config.yaml
n_layer: 22
d_model: 160
n_kv_head: 2
d_mlp: 448
vocab_size: 651
activation: "swiglu"
norm: "rmsnorm"
rope_fraction: 1.0
init_std_down: 0.0
optimizer: "muon_variant"
lr_mult_o: 2.0
beta1: 0.93
lr_head: 0.00581
schedule: "wsd"
MLP neurons of a small language model. Each row is named by its layer, matrix (gate and up: input weights) and neuron, and shows model dimensions 16-111. Each number is 500 + 25 x the weight over its row's rms, rounded and kept within 0 to 999. Numbers have three digits each. A neuron's up and down rows have the sign that makes its largest values positive.
Before each neuron's rows, "fires in" lists the words (lower case) most often at its 100 highest values on Wikipedia text that the model never trained on. A number after a token or word is its count.

fires in: "in" 53, "into" 5
L18.gate137:494491488448508480492471525485525468521497495495507499464500554509525509489465502549474556496507555531492507490487520479479484476468450506555517546538482506558489476474459530508516448512474487502469500521510487495559479548470556474468504512465497459498509509520473477487508518502476494499
L18.up137:492520456541496501517499509506479486490571528475464477487507496530510487522496490477517536487526496498468504522467483479518472474527532474446516511508492477539498520497518485490500486517511517485478499471500507498456487517545465480519529535479468427494523539454475482496525508511514510519

fires in: "which" 37, "while" 22, "who" 10, "what" 8, "by" 5, "meanwhile" 4
L9.gate109:524536513494485499471525528514507444528514527498523487525523460478483513535468532460501449540467516511508563469496485506459542533510481488513512516480492473488496535509506492485499492486543556500527505489457480515547498466494493553481544550532474517526512509502482523520468535468501471491
L9.up109:528476517510504469503471450532446489497523507498516507559497476477512465470486526454535506547489464528529505477494478505467538503513515503491468452538488449474493455536500537520508477475516510552523466537482497498494476520513494460447499505546475543479536495534479514477491478502481500521

fires in: "while" 45, "best" 7
L7.gate93:529497496494465484445487539487492494543461500485507508480517500532528520549516505470480506483494451508512541462537464490526511480526503541492500468458549469512478472472457504529480489478497527480493568496503457520472490503483529493505556518555506473482502502515480529522519504505488497516
L7.up93:464451450502471507506474452486464493493492482536509493525484488466538527494537521532550496499488483495483553440513517528455488460504515495512496482498533473505509474555513496520511491493458507510540507510484485457494516479461497499486506510520489484484498526458522538524492466518497493482

fires in: "world" 25, "would" 23, "wrote" 9, "used" 9
L7.gate165:510510462482470523490478491502507499525485500490483466506535525512532496516492490510495526464490562473495509476496516512530488509500456496489513466492513519529498502473494470485497539549486475490501470512536500533482444479499532524545513528494448498456516498511472534483494521514460494562
L7.up165:478480499517502507480486512490519507484487518487520518515470493530460483495482489487473484480536485477516493491494517528494470489522504472503481523483515500472530477492550496473488526493432481544478500535439512501554456493567511492548506495448470486499503527481511490487482499520488470492

fires in: "there" 29, "season" 29, "started" 6
L9.gate381:474502488487476470550539485503501449496494516467503521509515484490496516549475484515521516497497503494463502504512518447497536485511469503522521480476472470450511513497480491526487489524528483556508490484505496508473494470467486532488461535498469481535430472491491517504534509496523459489
L9.up381:466501525519469497459544510476487533524530523505553486515508481483520541513498520486496527510508459492500506492501486455525503497487494479530498435457530522489490472523499508521478498540528503528496530490496499491455531480516510483442523526518516468505476480505471530462516516514527451527

fires in: "at" 41, "house" 15
L4.gate418:526521544536513488479506530461483509478502501532530448518531550484528504487509518492477485508476533500504511462533510482555524484460512488512475521457496534524557527491523504482503477526525502501482514485558484505527539505492473527510519467495492488522479477540520512467482509497512504477
L4.up418:507527502509500459522484535476494513484533502508465488515495516548498540503435500506521481521534470484502499474501503507525510472463522445530482501478464480508494523531523478475529462522441497490522516490505538511566512483493487512507493496483514515506460538477505505513502530477523544466

fires in: "them" 18, "these" 17, "manager" 16, "their" 6, "assad" 6, "management" 6
L3.gate315:534511455498500499484501541489485468485492508520525501513550444521467486518463499527465501518479505553518496487539519465536468501485502505519574499478524469516501534499487475514535499503502459496560519526544450494517495525499499452491478514504479562443513495543493531510498480491484482522
L3.up315:522488509455499509532473494501518500456476497519511483463532515533506504522488490544490485478475469515509486501518512409519514496496528536482525499517485459480433483470473490496508497516528469496503490503505492555500503506489495441525442500527508490478481550534490553490515488490509483478

fires in: "season" 32, "however" 15, "sexual" 11, "several" 9, "production" 9
L7.gate171:526485490465538466451457511489486531547489502505527513496499523456445445575449517477491515456519540466477510481502473511477508508484538502527505465483516483495477479483484509530485526502520491510483484508528457500503482461467494497493461487487455520537502506506503559461472496470493481473
L7.up171:502531461442521494486525496523499489519511511523511475540520549450506457553481548507489527478472534482497493489514514463516492470505494492515502489492476485484501487506484500537508462520495523527496491490508510489492519497489540475491504495485473492466522500480474505458530518526426456518

fires in: "of" 21, "in" 18, "on" 13, "to" 7, "through" 5, "parliament" 4
L13.gate9:469483497508494532499494570475492497520531541544466504498484517503503484479507499476491485514477515553446483531521498496532500499529506540505540470523497523508492512512498494493482444506480512549490449515497451521503500548488487488504529439489517528549504503499538484523501540491496489506
L13.up9:504525547496503505490562484515517478522543526451474535517507512496552510529508527510510489512502494562482511501525504526537512490488520504512531485512477501528521521484485481532515517522534512501440489550505493477515488510559508441523472518508518472519520450497466482493512502487490536526

fires in: "and" 18, "century" 15, "or" 9, "to" 7, "females" 5, "original" 5
L10.gate29:524498453542493465504477492480514515516473541527495497556516525489486489485517540496530500495515501482545506498507484477451527493497475526449488481494502499482478528452494516500515484468531492491535475483528496517515503516501498486528440514510456508439460490490494538465476507547543438492
L10.up29:528532522524476453486531512490484514481462503504530554523473495494485483478473536459486511481495515509485506518532480470474506566491536467512528533515495521473461488511464515492519444512474524495492492494466490497523553512497470525493508440496534506518484456469517445497486489500551505534

fires in: "at" 40, "of" 24, "attack" 4
L9.gate107:500496486477499497525519549473473451525515532530480492494512563517502502510501487517486479519511523508543491526471510497514512504524476509517481554497447518488507474506509517502489543494532470531483497513505503491555500469484466526513476483491518500513540503468476533504467527484503507482
L9.up107:542512529483513478521518540485485518475505456544479525508460547512487531471485518474514481518513540537500529507498492481466502487469489527499507484495467502485495517475483475474460496489518511485521480462467500524469520504498486525511473483487552486499470487522531483479468489534537491451

fires in: "between" 58, "draw" 4
L7.gate120:480504463493465481457476526534498484516504485538488537516545515448497525464538470522511502492474538512520514494495551442516479517475480527521471527511495458501522530472489564523512534516526481504487493517509487503546512497533488524464512531515500499481503526553480511506488508471532494477
L7.up120:484496524470520487530485543453482510522491501555529522495532488543466498481469543557547514509504499496492487500513484502488491555521540495552524511554474502523457460507557499533515522527509515530518505474460456469512478470508490535500491516459493509501506503469521512481511526544460486553

fires in: "became" 16, "because" 14, "death" 8, "become" 6, "norway" 5, "health" 5
L2.gate293:489542458504483523500484492534497511500549456489483503521471471486478549482514483502491507519517483516491547532488467521513512526517481483509495476466484529479488527542496530452446504532507473494535491500508483464523541488498452484551481546495496497512489493474532530524547564526493490505
L2.up293:498530484538460507468467483506504493519512500503493493521487517514508523471551501521484475502503540522475559518488452497467501516504508472508483519500491507475503473525516511481496517512479473501508514539518509466528517507491464471565505508485520470489539490552495476479474511520501505457

fires in: "these" 21, "there" 20, "its" 18, "climate" 7, "their" 6, "them" 4
L3.gate54:494485484468476495505480553507438499481494520485513505501487474467527529523475520472469482514506489523470510459545456491494507545504499463492490489517530510503505556507518509481489504510479436509517487522469489491482492500482482505510511443527519496489485507484503509495557499498492489539
L3.up54:532504500461520486524421527536506507517469515461485472493510469506490496505495518477490498530522458528495477467496472446509513538525523426496510478480508518476481536515462519504494523545496518492509530529521476520489489500482529499518519469502473498464431507510523483482528526519518480523

fires in: "other" 16, "another" 9, "human" 9, "total" 8, "climate" 7, "special" 7
L4.gate101:503497489489500549511498525503463538506520566503501512487501485526486488516473497491485524481544475471481510528518528548479512508474524539483470482548454518523497511491478540565550528485483551507523478505506476518512514482516470502486478492536503515545491501470546479490483486510479492524
L4.up101:467497523501487523505519554451494543526512526489552480502494477524538483536487469476505521513522488534478497496535547506499477500527505538538470494513479520466468522529513473538535541574481561480447476482507470504533512482489488494463502509516493512502518486494500534506540463469488463493

fires in: "between" 22, "those" 8, "switzerland" 7, "approximately" 6, "written" 5, "children" 4
L12.gate433:481470492490508495478476537508519468524484504569510488506523520513472559492537466489514511473485485519469532484512514540525477537514471475533501472490567549512521511491472534498499477499441490554537506470475501450473498501545504489485486499466458467488525523514484481497482504478499507530
L12.up433:506511511450493510475539511488501464522511515545559514518542514523530514476497496490489483496513459512438535510513500488508470533496500463516499489506575492566482520525473509515513534493468481526513523506464504488468485467540505455514523520493501529474514490529487488491462483513437517530

fires in: "there" 22, "but" 16, "band" 8, "husband" 6, "street" 5
L12.gate282:515490475509472491506526547516478522471525495496479505547550490488498514516490519510541500519490418513490509456523467481461523516477533484510503473487541513513492515487516527488476503502472510517487521468520478507527535520549470481489481495476514477497467452510483540503484554479508532518
L12.up282:523510472567471508521581508512499499496518488468512483503482504497495480473487527461500493527481518515457530518528486527501479539491502471474453529477502532484489518485523438508494472501461499511473467511535483501510483544510489497523523457539483529510510498527508504556479508493509497501

fires in: "professional" 15, "director" 14, "directed" 7, "professor" 5, "directly" 5, "direct" 5
L5.gate347:499501505527531507488541519465538522486506519497495527480493472514498531498453488501500527519496506499579485511491516469550482466519486462491509450495489530502493498485477531539490485499513467477496511458515490459498497487547497477483449538516526502550498515497525445489445509493521495447
L5.up347:475489505513511464508521481443502499540495495542482491474504495501502492516481512487531559503507469487496453565520516499541476478505493438476523451482503513488503503501466498525489447462485523481542507515507504521503499463484539460486508486496511499515565517481482458464493527548479462505

fires in: "more" 41, "much" 9, "language" 8, "middle" 4
L5.gate240:499511473515521487496478491508499542568460522483514465464520486482468511513543490489468495484504479521472514529472513479468435501468469492528515536519558496487522506528526516535519531494530550460529475530524501481515466460513562513500513469514510532505490491476538478493502472511511445507
L5.up240:490508521520531498502490464488474515542495488533492473499523495504504521485524456511483494480481466581471507542550497487519490480501475474542528509541475507545498492496512508534513520523488541512460478566494495518516489472502536510477470501550482481517475533464544508510502473510446462506

fires in: "more" 41, "most" 24, "very" 10, "michael" 7, "mostly" 4, "much" 4
L7.gate282:502467487543537449518525523516498477526534515517522461484501496496505467506500489498496471443475499511515517514515504530505468490533469453528542497540510488479514475507522501505494502481538525504507489535543466507528475540553518480465491453519477498488571509464506528496516517531516500520
L7.up282:474453456521512483547545488505495491511486498488523468474477492485509460499491480490480467477492508512491491510496531544515457469497448451500530509533504478470573504486485485519506481455543511494509512547475492506521533523494551505522488475535504523509520483495566497467532493521498491491

fires in: "department" 16, "march" 10, "october" 9, "september" 8, "july" 8, "december" 7
L12.gate312:521461450523464492466488503507532488493489477536517478475443495494529490479486494506482512513485471454510436474503480544498508505514524523519500483472495448482496487500493511517509535461480490495467532490491509497516468487482486500497528488491492471476439539516509488514503515471537487516
L12.up312:517495466503456519520524455493519488515482501467493544497467472508505516497507521496527502508499485528539471468515470439488452475485474496443510482556494456523482506516472507521464530502433491477423489452473504542508494487495494489493494531491500475495508504491503493479450519470459500502

fires in: "march" 22, "research" 11, "december" 8, "launch" 5, "researchers" 4
L18.gate328:454540491505540510500489525517540542496511483514505493514473476481485487483510468502485529497513536543537529513498491457482471513498487478531503500466517453513458503522505531498459510491529489495537494497504450518526504534489492465516502477485531508465497524549461493522496467515549488509
L18.up328:499490507504442517488504531501526482497496491494504520489498500422477524519485512517498497504497436508501496533500506529508486514503482523464478490500470498493497488516496512480443571496460446533465457461486538533474491490500505492471453487501510536475480488577501486541497515464512530540

fires in: "state" 36, "total" 24, "title" 9, "another" 7
L7.gate207:440506481484514494539507502498468494502509567508484525464502484491502553500471507498497469544476484465486506516485483493467508511500488493487510496526483514491514526468487501459508467482521507475560479506494482513458444511509495472507510466514480529487515475452590487524542496479473497519
L7.up207:464522486499499483480540494515539510483485502545501461514488496511490528496456465514541458481514483487468533491485509449520473525501513423473448483473510518498480577497526477515500524537469529504482507522493493493491501472505468499539514501459498438472538497491473474524507474483477497493

fires in: "public" 18, "professional" 15, "republic" 7, "gallery" 6, "professor" 5, "records" 5
L4.gate135:459477511502491511488495521479520523557490506514523500487507449538507515517528525490523531565506481498516518505437505457479509497491524481464489498496472464513499498554494476524535461506510506483508503455531490491485493501486505500500480505509547471552499509495504482494491490438462529493
L4.up135:470464516491516512503528506516541510497520492502493508466474474508503511478518453471562490529515494507459523501502508470482457497498467487505528534499485493515528419512534495509460492433509526505476499506512509475556518514544507504544470507475473496531491506512488494473454456509531518541

fires in: "population" 25, "while" 14, "meanwhile" 4, "husband" 4, "images" 4
L14.gate121:507501487518500464506504541481486483527483479480467461515498472527513541503468507487515534543475538523457488488490491525537453528494528504532494545521508496558498515459496518502540505476508465493514494484471429503501484493495487473504518502490477516508502489557500485516512466494473467505
L14.up121:523499514510497499503515475486516515482497526527500539511495513471496486450492537479492547466543487509496517486514498515441513499478540496461512522465523529520475501541528482498545491486446494490558533533514481507499491505525486481555548535504485526469483518490493505483519484489499493516

fires in: "but" 52, "different" 7, "from" 6
L5.gate72:475513457492521507513510513516477545513513503508496507566534514504515544496460470501507506524493504463462523483512526504527452554450494499518459456465492475479470503493528500502530524513505521497477460472489509476474562524515488499522501505524477476465464500520534553522479540501561484501
L5.up72:511507476497523515526540534430493499521496480498507487489496511491537497508478480474503493515559520469497525520486471494487480568510513459535471466478485530526522476454520497509527528471499548474496440524531499460497516494513458519520525523522460509457484498507527539504573482468492507473

fires in: "season" 26, "program" 12, "none" 6, "progress" 5, "programming" 5
L10.gate52:490517449527480469473507527489486482502525495529498526474488517491493471498516475479521525500496460487459464482527507458489506471568464532544515442451543500474529483481507488503479524496513501515520480483493524499487525521547525521414508520496489498498530521519525468504482487494523486502
L10.up52:499513514533485506483484493425496519444478556488496543513495518427495535486456549528497480567525515497495487519498489470533515535524493470488468482521531487538525516515495480502512482527508480542503495494474546499512488500519493467455495533538527539516507488498486479494497488509494522485